{
  "num_hidden_layers": 18,
  "hidden_size": 256,
  "num_attention_heads": 4,
  "num_key_value_heads": 4,
  "head_dim": 64,
  "intermediate_size": 704,
  "vocab_size": 4096,
  "hidden_act": "swiglu",
  "norm": "rmsnorm",
  "norm_place": "out",
  "norm_eps": 1e-05,
  "positions": "rope",
  "rope_theta": 10000.0,
  "rope_fraction": 1.0,
  "qk_norm": true,
  "attn_scale": 0.125,
  "bias": "none",
  "tie_word_embeddings": false,
  "parallel_block": false,
  "init": "uniform",
  "init_std_qkv": 0.0337,
  "init_std_o": 0.00561,
  "init_std_up": 0.0337,
  "init_std_down": 0.00338,
  "optimizer": "muon_variant",
  "learning_rate": 0.026,
  "beta1": 0.95,
  "weight_decay": 0.02,
  "lr_head": 0.00633,
  "max_grad_norm": 1.0,
  "warmup_steps": 0,
  "schedule": "cos",
  "final_lr_fraction": 0.03,
  "batch_tokens": 262144,
  "max_seq_len": 256,
  "doc_mask": false,
  "train_tokens": 952600000,
  "max_steps": 3634,
  "dataset": "wikipedia_en"
}
MLP neurons of a small language model. Each row is named by its layer, matrix (down: output weights) and neuron, and shows model dimensions 128-255. Each number is 500 + 25 x the weight over its row's rms, rounded and kept within 0 to 999. Numbers have three digits each. A neuron's up and down rows have the sign that makes its largest values positive.
A block is one neuron, or neurons of one layer that tend to fire together. After each block is what it responds to, as a language model described it from the Wikipedia text at the highest values.

L4.down407:507467511505499474487484485500496470530500485493445478506446464501457475495467503490527542493495502512476486469500534544529515475493508478522518505513505508505515475496504490473530494477538432497539552529465491475508491491527508477499515522489480547521499519493467476538504529484455485492531493467535508527533422514514438524472513512492514513526499514502459549536508482481483486507506
L4.down462:524490505515526482529519495542527512494453489514507543486544501505505453553524496506450531534487448470471478473503472488477493519453501457517486519544482515494509496485488567516519504451498515469474490504502502499478528495534496544484496480503461523460497499512507467508518510501503493482523495527507475518515520517468480564500526553510514520499499505497489478475514481496469484489519
L4.down477:440463500474489529528496527490515482495500475513498481487532499479460536476533504496462489524499488484467481496519527486500460472496554485483507521500500535497490472495507478460502494516484532531510503496465505517450503517491492474537455502535512535489504496487509521512477490520502546497503487452501483514467507491512535521493493504479477512513464495482525488508490462495484498498523
L4.down582:485466532502488488476515478525503509502481510547509497428547527487492451509521528525508485499495474429497525498535511476464494516497511465507486533496527507447482507499461474507485484493525421484519483524529530517483512480516475477497479539511488476506507543508543498494511528485506510498489483474542500490488507471505491491475485486507496471423480530477483467515473509505464476512484
Nationality and country words. Nationality adjectives and country names or their first pieces, such as German, Roman(ia), British, United States, in tables and prose.

L3.down12:493505528487492502515519500491495447513514508479431503493474505519522536516478539501482506491444518513483439499453490482530520509524451473437469495509511488449511500507493493526485507511547536508469475486484496468486481501532473508502566514487523480475470492453524495492460508512492525519524492514482499465529497518521472534490515523500517493483483529560501533496476510469537499552485
L3.down13:467499521509495494482503453513500483496514493513561456484473516494527480500522523531541484452446496520478493472453543480488475480495505477474506524495543451473491479476499509476491515461489518511512513514534517470507564478487510548490528506464518524527522495504496485509505507505483493525496503513486485507540437467507517529508508504515491520473426494505525486494497517555502505483459
L3.down67:495507483523520477469537456496514504526531498530482488514467522509459471527531460502514515533528474463460509516513499497557481481486478473538483494479493516491462498485536483510476516508495499513505466513510453527520479519480505502536488518538513539503551506491532454476505462501555494494455499521491489477542492495484454461495481506474500508500493483505530482529500527504498514510449
L3.down206:490492531524494463482492482460511477489540433487475505494471564497489494538512518481544456509474514527463494503485482472487454453445466495521483498515487493511498475495454514517518524498510507506452497496486537490482496516499482543500516500437485467513547510454549500476506491480498527469508509479499513501531488521499483507497499531473480520503488561456506449487497513527482494468498
L3.down304:479529534479512523489500515492488492519491516521482446524488529515510498545510501546445505507481471478471523490471512507487531437503496463467470498511486515484504512523468488509494493535541550474522517474516459493542526490537525513474542499510487515510493511496539509513441522467491537528483497476516478460543499489465492498523492496451535483534529528542538508478459512478539496504471
L3.down366:500522497457483462534503497502517462464493440488544471529505491514461507474493464499509488465491497502473477495518536513417505502487489515503446478479492502464506517498445498481493486500460439505514503503499551529494481467481499512484518481507454474522454523526501511460492536497497493488480490467521467484463532494542515494494478523453536476476518473505523516493481488458466510516476
L3.down458:471506556467512546525489490532506502490526543506453506517521547545520503494513463508508494527526483484487499510483515470469475471530436471472516492469468473512502479500498510509507489535495508533472479484485517522520479482502526523519519481505476501452467503487490521473472486499516492501506507431490483522476497479474527531499522500487479517511484536498518515548501493490507457540514
L3.down463:492534470512441507501524542518508521536530500473450550509552469451463486470483495522460563493478507460507444482528471510496522457517483526528507504514501537502514540503482500513448514517503456524482526454501506523469486518488522453499517521462520485509455509479506493526487495496515483480474474474473503481489512517544489473531531459520452471519478485474469458492495525551472477497477
L3.down526:495472497512492494518493492489471492493482501445493490522506535480476513528491467479479481538474490494489481511524511499521539506510533520432523472524522484475517506462493507556480478552481513531505547484535497549501460486497545508513565495506501512444508497490505484472519501570495505512496546516513473488497474463509505510501481474505537486493495531518507487530456529493475435458488
L3.down549:477497504530505467505525502530529461485498559537466533470476481511498513479494511506498483496467512485507482516510484510458502532511492500475483525519488518525514502520502505494487516516553495541497514492474493535476523481473487463524531483506517512522561499482533540500506510488499524510543514528541529496470493493482508481478499492474523507502546488507472516491433476516490488464486
L3.down567:504519503505499496530486531515509493539517514540528495480476468500477530483509477506450514514458476493503461494507422505461488470513497514477505470501510515516507479529482517519504484505506507482457530513465452510510472459547488522527468490489507512506479518527524497544469509451532489466478512522518504507511524468475500448470504508473498503473486520530455473489489513539506522553510
L3.down574:503536484463502514513505491519521504535490531456539484464477514504499524532538444517492496491483513540526474480492504492504517509512521516519484493499495477494453494460448530512509482523510459506494527522531515497491514498507509474520530478464493512505489522485519467507503513485483469489495484513500561503467508557478455482494528502498513520482543503520476455527501489535504524515487
L3.down593:470461475484467466451476516514462459500533526490482567500564516481509521541524490466492502544486544520548488494501523513484472470539422471479486516491508524480479498484497525515488496470538510518507506521525475466493500507491502494507526461454497466510537522461520494506531508438477465479543529449518503512529550481515524513482468513482495491522480496507477505535506486487505489501463
L3.down643:503481553545531532481523496500478461486469486510513529485542512496520468486477497479492531480455496463453532492542483528511524502512479476483509488462478463446484504550519529513466502524502506546496486498514528503507510513484483471479495564492504510500480529509516520502477504492496542527487483489478497522509526505468469492499482463507525546456505486490435488521496494459457502451509
L3.down647:514531524501511498453552529498528436542458466476516510495508487477480516480545476472519471467553526484444502532502475506436463513503491470512511510485467498519477471444461474479485480513477486491545494512469495476490504478481471484514530528492480514469520521484512519477451493471490482468508559496530540467498464493515503481511514495474500456520510496504482490469514517485507508481485
L3.down690:512476473476501506473517487544496536535501533513528477519490490476501475486474529510523519494510481525466463501495508482471455506493462535483491525527497461521520496529451536524539469558512472548490480499502507479478518464497500504520509503470461529491463500492499467539474514479478475506528524473522512514505510523498498504462577451471483537512479531522514515486507486545526538472518
Nationality and identity adjectives. Nationality or group adjectives and their suffix pieces, often after "a" or "the" before a profession: British, German, Bulg-arian, Commun-ist; also "se" in segments/sections.

L6.down21:537527461533482463503513578475482478522500486539504508486488505538495477481471546486487547456492519550477463561496527537471507504482446463481486505522470459488519491527477537501534518485505528476526475540486496461533517506492514501518531477492482469474495497519521556513505480513481513522535534514497457529513474494518518475482500514510525478516467493510477483470503464515492478460500
Party and nationality adjectives. Political party words like Liberal, Republican and Conservative in election tables, plus nationality/region adjectives (British, Italian, Northern) and possessive 's in organization names.

L3.down24:489506510493528475510454479522540487466481515473456481453519502509509505476453513494508533467519444499500522512463510509545517516504519519495509473547504513499494486533536523504504453503545526432513533524543533554520489518502478490504495509496512473509488473456459510502465497510518512528471473505535452476534538495512486500498530505522518507501509477456530501460504542552478477498493
L3.down27:523477470493547550521488524535502529488491485465461484523503513530503516509481474510522522489539515528479525534501494467497506496536503495513480495531487491479473496511492487539507499488470468496517467512505491500522473521476514501511472497524523497482533452503517498511517465495492482493544482493506503515516522471515502527483479517478518495484547463514489483439471497515553453498470
L3.down42:522489493521465513440502508518463524522487559486544499481503483504493515509446477507504491484502505505460502485537493511518510480531482466499465511479515484473502506455508496485539509505504481482522505481510509527497528474543511487513504537538487478551467500492490539504476515501487487503513526488504436520501545477450525492509551511479489519524484452523507505472503495499493473480508
L3.down143:525529538462536470463502479497563532559529532502479506483537506517469549490510479520557485508476506494489526470512547508509523541518468518511469486526483457544498521489462501504524488457501488490485472503481486476478478501523513503507505488490460532530508509480494484482513539517502480524516503498493521482520538529536484502489515478527526524526506522473469506439488515497516494492522
L3.down157:540427456530522533446486513539472566506508519474491520511501506528471515483494444554478520450497474522472504527446476506476496475480517503536527471499507513477509530479482498513495524481483495489489502449497477462507521468503483523506498529491480491509530457480479504519497482504487472446568517474515477528510530500490531501494506446504500486505508515498447483499507520532532504461498
L3.down187:517482480534518496476491545487494547499559569478480467524535489509478519466488474491478509473484450490519464491490460471500489482475533482488508506510523483518501480485475514461534548508508520532509503478497471536533548481504496521529503504488491503479526477524504517534494482475520500480529527509574468529510490466495523506474508519485498509514495450498496504525542499493529510487494
L3.down194:494539496457500482459467488520501515490533503503467479495510510542442459498492483462494463496483525523506560504480518496476531494476528494509530504524484525484420483492503501474467543487487484482503469454514519537499518485509534472503520523485582501517531480502485534487503486500511466514530526479504518489508531487481508497545526505459499467514512490450514483568541539501486531488514
L3.down219:520498518503512474444527457477486507455539487493480528487476484526532523490516570474524546473491483490484542474457504449465500441455491493518514514491543528475526515508465488536514499463527469500503453494518490482572491493449544507514468500523485531533525520491511501494524469521489511474508511493499514491471500497458519486506473503485517473497531526478441469509529538525547495497537
L3.down295:522468475467480453493512507485476494502495480490497479456501500557458527531489492536508560484510458537520510508490495463508503436502494470463514516491479537547489513505483472507509514458536449504473468466490468516521529491477494485477512470465522477530527480491439473542514494519517465498542481420484501500485523535508498519499477521539482523449515488440520482493512438506477498494488
L3.down375:474453511505533510512560472486507506453479453475455496486533498516476494519504478512457484533474513480506534560509455562500502474479513514517521493528493542513448473529537473517479498499548488516511495518481524521462459484527502468520498531433501498510486508520501507449516501500471504478535490454459493515546495480544453510527484539418545490478516501514510483492465478528473496455511
L3.down394:509478496480504503514529512499494508509466520478481473506486487507492497508472495509509527558535468498486451515527471509426483502504476502485470478451493508489498501474490466502468511448467541534538479487498448497523484502512550469481468468513517512503517538536516548499513482509511520505543458514462495534552489495472506545510505462478451483482516462511529540496498468528534501500489
L3.down489:503526522506522449503515498475500525486488504483437541517540507525471505484493484503487470484561509515469533514518469473501511502514504504499477475461498539506526512525545458478485510494512467508539499468537468475495571498498451513471464476499493497543500464488518464530501522479483488488550522511491502523459550491515535523501489474503505498475476452502444498513482530541533498482497
L3.down541:516520478553507492449494513508490491506506507505508481490483490567530510460474444524453504511493485498544522511490460477486479405518485541467532508495461510474475538519523504499463490506508481512515490461514488533512498508525518463517442485510502503515521491486509519514479533512500490470515523517506467534494455513548522509472527508532531538495460508504492498524484512545496493529475
L3.down631:515452497505540478484507501535515498445520500519452479484482471542495506454485495506527523533503496489442459472506481515486468523471499519495523490539510503504529545534523487527493464528484489476471515497474537487519516461449489544486454529526485505493513477492503459494514458473516524504498509525507488481517452526494534531533494487487494485505482492515500489492493467465500560452510
L3.down639:519526503451469499535484510521505487516499536497488521486499510497515536532511535454441515495490510510505503529519537485494537461471441533492513517495492482539525494490476515495459467492546511484510487469508519528519485517519485515501494544492488548470498536537488493504488481497507444503506470495522510489494491529465524520463536493515487510501511440486511502492511488489456515510545
L3.down687:483490462477456489481480478477504535493521545502459506459491512517517496522479477508505482545497491507502501468457508521527540495524485500499512511496536536496561513485480553522435512486461510492499516487518507480464474514506525459558519525468487481493529487522490498508458482513491499536500504487528500493557518499495476497508497484501553503540493492500490544518463492536516542484494
Line-start list and table markers. Bullet dashes, table pipes and heading marks opening a new line in infoboxes, career lists and tables, such as "- Country:", "| Party |", "- 2019–".

L6.down452:520502513514536475472501513522502523511475499476441512490516502498466498507533464488469498518527523494532496498512504514479496516513510492514501500430468501501454454507521497494521519469503488511494510533475522525497525437458453466487484527462551528540507532476512463467518531503520532521497454489533553523493506496527530522500531531500518533506530518461477529507527507462514487502470
Passive past participles. Past participles in passive use, often after was/be/were or in reduced clauses and followed by by/to/in, e.g. given, owned, generated.

L4.down39:492503510486499487484474526456521509502481522499510522463500489528467504515484499486514500534504493482544510512485516513515513526535493504492500508486441490503476517480529483494530475549491521465464480490512511501484506557501531505492456463448531501511521508458513523481483502530507568533479500445533485511546500489542498479469458559467540495490449483510488467465484518515462532509505
L4.down252:480542483495522506518531474515515462520468496495484459482485540548463488491478516495505524503518527521488501480456499499540465503510518538511482504478492467515482492511505482457506496516477474507483490479471496484493509457508523524471500470495478494519494525452478488518536489511474556499524505501522559503522529492518451501504498493450518535488459552483556515510523495481502494559499
L4.down457:525509516467515486491553475525521465503504518514466478508481473537535502490482539507517546507538498485497522459534507512498458529518478495527492515509509495489533480476514491491483483470439496521513483504522483484488478516496506502526531504478486493503467518466526478444535540513484517530532525517465503542484490518542521483518477504510513520546527492501508509496483504541506483490473
L4.down559:460514538493445534538525515500514502528534503494484482488466539514507492503490497517494497564513500512498492493467503529518478499561476511501469541468481503500475527502526483510477473512470481508481494494534540483441493504540540437495517521539505482536517488507485482522536535486476488477523501508515485498504496521467500497508524474478476507488497519540499483502498465525520478514521
Infobox list bullets. Line-initial hyphen bullets in flattened infobox key–value lists (after lines like "- Height: 18 m", "- Children: 4"), plus table-row pipes and occasional word pieces (Certific-ate, part-ner).

L6.down556:510540474487527493508537523535479475510513461515492496508500505519460510485511457546513528496455519476478497491472445495503531510495502532502477504500452459464484493487498487530489524493499487551471528500498474488482537428500506476481517492535521483500499461514534445496520503556485462511500497511497482517500466500469484486483504527516472465510515461518488529488487484470499574465499
Table cell separators. Pipe characters between cells of flattened Wikipedia tables (election results, sports statistics, climate, track listings), mostly mid-row after numbers or headers.

L3.down23:524491487499525463503520527506493493501526474529483487553461502522484522519570495525476469479461454484517485476533536502503512493468485477539479521496480496493529498521505448466530518521444417475471488504479544508498505525500509475508537539515531522509480468483513467555510500487501505502480486471528467506511466507499478470557518497467477490515510509546479499502483513498495481488483
L3.down70:492495491529521481515467521477514509442459481492497491510506554507513502527514475478474514489575465530522513488457495495469506512531510516557490497511496504465479503467483470499537507492487505478476495490508470490556502474528492466480419508463455488494521503498482513492464530505507464512485482471538487511484521507520523482490500528492516468525490540499481455501462511534491490546489
L3.down102:501513455477546498528522468475484520519452486506477480535520485528471555454528497437481455436485523493533491507504497485508530463489494523545490466462460460493486473534478485507507494496517498501500478495525480513532490508515545486482476555448526511494465508488508524528512480486463445493540532511494494518541495511517515502498515493507476533502551527528478539530487486492516463506486
L3.down147:540464454477514518480482495537495545483488522523508522520457468555531507493517527504515532478525507482519512507502498526538488494510506490495479479520458464487473524513492500533535533538504477538499460523486476521485495515456520516471463504461511530477502485526493521461504530500528524502538537460480493531461531477545479476522508532500503506516520501520530451516504543509503505501536
L3.down173:493525454512487487489529480479512520525485536499481480517499510473482509511546457500481506507542527493517509475508510501449521463513519512517525493489503503459519530441518511493483543467512446524503517502489500549495443543511496486491493474489523543502529497505502496518508453479474505496511548522508557493524516472478496501472510480495483538479476469463482475466449469459510499431520
L3.down278:526488464453420439488483534502497455521489512527496499491556493504459489502509507518458529500462518487542512513531522521473517471492526498500530501496506536513497518482480534501511557455533472520458473502509499498453525519515519508476500444507515468487509495531496448479515521511471498502526489538486519492508498517479478510493531484502486525507475468486523448498469473507496513503502
L3.down302:519514411446524541513508484484516550491547513452503494535488479502513512520542505502491506465515471521513497488521487492481536507503494488475515499556512484490517519490490453473476490445512554495498493434519476514466489556508529504503532498524556492528478524523504485455480527490537471539526516514508487497504513521524517527488524518513556505502516498518558547520498511495476543514529
L3.down320:530477437484478499494479519504479535474484502577503506480461447528527493476534522506470502511457518500515501528509482525483502467497504507498525513491481504472460475485540496477517507493538460515539498475461484515481491472482552483536514521501478461489559511498492512516495520511505475497499541546498468499510505507453466556481517459488501486480504505482527485570512503486500497499532
L3.down411:496521512489519521467465493511507565481519503495493506493480487512522503458503479502490496484484518466520506493513478492479522524467515494527487515473475503521456496486490513514503497488515492506459525466519525478475493453482478539502494480490565508474506493463452497524490472557499494483528523484529521525505470491517439516491486527419518500472473513484486510470513485491485517543525
L3.down424:540510523518526479482519499497509483544487505493492476518521550489516508463474528534510528513519476494522482484539495509497504528502482468521515509541438481490522534510521481493437523443483473513529497494497522513480530449511487497447531503519492466489497538500502508492502522487428519478513503457494466512501501553546524485487498511497544504474531479527487553502469507533513503507516
L3.down454:513479489529497467451517499486493529470513504489497504490479478468472443483444479507483533513475525457533485522516514488501532507521513485531503498492513526514454472532471480466510501499545491501497532536532488547517477482478505478506511506502478523515459532485483507432468473509493482531525471480511533533492470542444490489493480497482462473483515511491487528473535488524492538515500
L3.down546:490493482497521485474464482533480505451503480471481470537475519514526529473501522481495521489466544508539490531552480499490556510496535533523470501497479510465532486492493502497488550485525496508520501537475501527536512487523499492512549552528520482524478558489491494514503525513516503498528534517531533472492500527509493463447534538543536484491545522488526513517454459511483501491454
L3.down605:480511485509524469453502438483491512517489481491516489496521510479439481496521511506521543508509512456481515521530506470492494510520475503502510479475501517512481477508491517477523531487515545493525500549495459511506516537534563538523512498458459467464453491463474510491520471491483439534490513488474500502479529525509437484507487490518497476542492505476490510530515524451512501464467
L3.down668:513505467465549509500523471478539525493508512485485539478446487486496508521520521479488536508525510457484465492494522534520512523518501512522521461513477460482465513483505507504500467533499482539524489502474443538516471485522523496488510540470474466513525506470509489512480514480493486528434538498469490472513484513505507519497472520509493497522530542485501506493518510501543466524496
L3.down669:522470470491487521504484512511525523480504485557456517461527515530507504533469471476468514508486522502497530527531473457461480504539498494463509514525465521497469532509479542494494499555525522508520508493483480558498467534498518435481498529472530485542546518489491525506487513474524496487501540534506512507505473488505512501472501528491516517535579519486571494496527496533508484472483
L3.down696:501472504556521476480550452514540540475502517495482506506480513541514492506524551515512525480517480528513494459550508509486497529500537529536446468507472507465453489513530490491512520493538463500574495548508474508533522494525515485455493530515520459478472535526538515524526468530466487475538497510505493527469478520546537472496520557482544518510490524522494479534498504522489509474468
Infobox line breaks. Line breaks that end infobox headers or fields and come before the next "- Field:" line or table row, e.g. after "International career", "Website: www", "(2021)".

L3.down100:493554445465470521473521469473471464506497479499514536500450454476514458522526509487498481458513471525536530521521475502527473533485478517543535496480482496546512489471556534471489513505507467533447504505514504503531509480478495555476517493500523500519539496513467522502466474542461511517546540502499503499438515532482525484497528518498553516520457513504506500496524465483499502501528
L3.down104:505499437470466497562463481471502500536495520471453496500514495482494515531516521498471514493488478556553515482524509502472467471494470519517448471495468504548481496497488491526494531484476510480500506513507518481523490489498505456502503518528532472493523440482513520514507489494481467490473541548489505531453486492469501495472522533496482529497471502501449579540493463495523530494513
L3.down142:491536479499489519522452489502497484494486517466512500493468560498524501517501479523508507454508533516483491467541473517482486490501499536498522509516510531495486538488526485475502497547528514531506475475504486518463528490550465502507469532487502484477458472484473471524456509493503510528526528525474515482498516450465514450508559496459524531496509523510528518498486457470587499501526
L3.down155:464506459481477460499514537474525557475494489494485508497457508541497486491497544536545524498507527504513457477477516484563472445514490506540494493494522501507514525506508488494464500471501484497484489513523470529494501445454510490547502484516491495473491498489494512502501501487508513503506483470487485551462527478495478469490533462502507506508532500486484473469478468581511532512513
L3.down207:529484475538546503467471515495508528461481450507526565484485525467495492493488466481491495467471539461524487505516508486490468491503488541443481498552486483509471535484509522480492520520492490514514524491470537477494505458510508516497527519463525523496522477481538498523511516479481489476490470483539464475487510493530484532506480507497499509483526556493492490463505532472499464476487
L3.down212:519443498502506490509487531470454526460500508521526543455502499536491519511483522553518493525479553480491514525507504508487505505495469550505536516443530517499489505484508546512516532496477515488525475557530496490497535485501464477520513513473496526520521485466500474563457527527499521494520535501511553462503495485519505517499480498518485464470485509526522505522460504518507503524493
L3.down244:580565471492547457508509510510514544530483491480480544453484461502484489491502467532464520521533484470482536479491512492533508476482506501525506467485466504510450492512480510540560506476481521509509504502504500472502486497539501507505509456530496468532492480496484540480505476478526494503494488449507527465498556488504513477501491486491492505514509498506523502512490528477465525529510
L3.down292:526486527499503525503503518543485494526502520524520547495494495487443523498460466504494501530524463490517451521509457498471524524483495503461484488542511491502515507510476503485517513458472484452473491549495483508528500503491466506469492484528474481482501446507486510487503503503492549516493471530505500514468528498502478510492513444532491497530472538539473505487552480497518514495544
L3.down339:518491480498513551511469481524466498487470508504514447431492537480511507501494515522515478511431515554487503501515442540498537519501502489523527451505474493490475493485522454483509471487486514465516476529503526493526497508516515469510501500470465515523508505483511499505512537484495503521494502516453504538507511499471491591507483459486513511525496531477527502505520483487523496526467
L3.down405:464482549521472495486461507484513512511501436478529513497541494509503547498470505519517495534475504495487438531540451521508511470508457539491487526512524531517515502485519488567535512506521491491531512527495458497513507464503493549525458548505464528510489511484540525496518531535500518533446464543472517467507491520471465590498493495501476490470520496566495488519485480502473512484500
L3.down422:531496536459506495495504482500490517535470511499446519472498504490489501505506544520529528516509452519528479470548485492478507517491488476524489517487521497483518526481512483471549450492510471466534513511509509482469458534517510452503515477530490547507518504468507532457481515463519486507436470506483509487477537520523505504526484500504528503506539492469491493530554478460521480521504
L3.down508:531471499506537510503543503515497492477522482496518497548507518510514508522536496472497526509494492507456522458497479489491500494500535557515522477468498514487523533503517551501460475464465527462451456483519531507510540505489544491484499500511496500507465429536479520498475502535517510486508493514549453536457521469494496509462537479534502568574531513519464453503481518524447541528537
L3.down563:494547491498473508506502473520454519522470477530512507459490464498488468497502475477516455514493464512516498450548499476533490512493516495505463476453487527515511536497479506503514517453521499459472495489501487469535493512493521514533477501492558472494489510501504460465491460477477475524508526525511488491506471455498563504510513489510489448485489504446470496491479451562449489509513
L3.down573:484500467478523468536491506518466496520506499481515498500480516459502517503502518466477528465501492539474546520530524490479475502471499494470510529481480529463476559503518474485490482515468521476557537513493488481521506548515460497518520499498475450474474504499528537438518491563493466482520510523531473487535560518518447504500418525488497489542508525505468492493498475480517515518544
L3.down645:531521433466491478498499477455520477539532502508495478486490500522484482481512507457478473495530509502514502571471519490513451477486516503533472531515499500496491498508506488550492488497517483506549565551514544489509539482484511485514500500493459486450486531537470465498521481507511511466491510529491459520503492482473498522501553472498524500509426469487487457497532519531477514526499
L3.down693:485522487484502517504494492471537492514521513527433480478498510458516518488566483502522492476560530502510499496474447522499467511554498528533474510461480487501495465470494513509470516517477530458482507511515510483489486524521503426508505513507523517522498513475498506503513543466479483479511525502562512526533465561536483527512537489492534539503507471464482495499556511474498499466489
Main clause action verbs. Main verbs, mostly past tense or passive participles, right after a subject or was/were in narrative prose, e.g. changed, released, published, used.

L4.down161:522525513547472534518473456477514550490519552474490508508497539498513520538497480503522514529480490538497523466514500501495493514483493500539465467458485486513568477489480464499468509495503522485500543521453481443424481443507482529509506500498490474513527458498494494500469499536508514478503534505516534470516522481458515536523485508512487476515513501493522518505523512460516503512519
L4.down317:541496492501473495479501445507461517475490508515509507502497487466521508488504506526491514480469541521521520540478502491546492454515552497508500482511472550477496529501503467527498547520490529490523506498496498484493501506513534421504511504555542528508468558480495494481502533512493488507515486539500501507480410539552534512541527518494480472524499488508470518516475509517522499532422
L4.down367:502526475483495454470465510484441506513487531537457498507484510527486529506430500512473522521521506472510502502520460544478468447518460501468484487472479531513507479511503499453538450457519476502496524493485510499505482458523507518494542509478469470468490467471485509520511518537491496502526450527495539495552501470497465528479491496501484481472510506492518499523513476472481532484482
L4.down656:497540524482485505520514487496519483544530513471526522464502485483507503505472533484525477489502510505482505489505532513503531496503507485473487508542580480524485471484498483519476515524523527521534510462484494488473539485508452507499532475490491459478498490491454527501466477526526536510496519530518533515424511495450485498512535483466476521513514558511490535526520467459510525532490
Past participles and main verbs. Past participle or past-tense main verbs completing a predicate, mostly after was/were/been, such as made (up), used, suspended, received.

L6.down462:494501486527507511504508516471446485511483463516458465537524463497487541455524542525461551523511528478493514498546470529488526521502487494462479526494496510467495519470523457454522459513523491489495496562526491493512455485446523513490496498479496503480497455452476508478449500505530489449517532469472465548479524546544469501485508472452503471500504502480488507540486508512496469522499
Infobox field line breaks. Line breaks ending an infobox "- Field: value" line before the next "- Field:" line, as after "Height: 1.76 m (5 ft 9 in)" or "Country: Australia"; weaker on table pipes and mid-word pieces.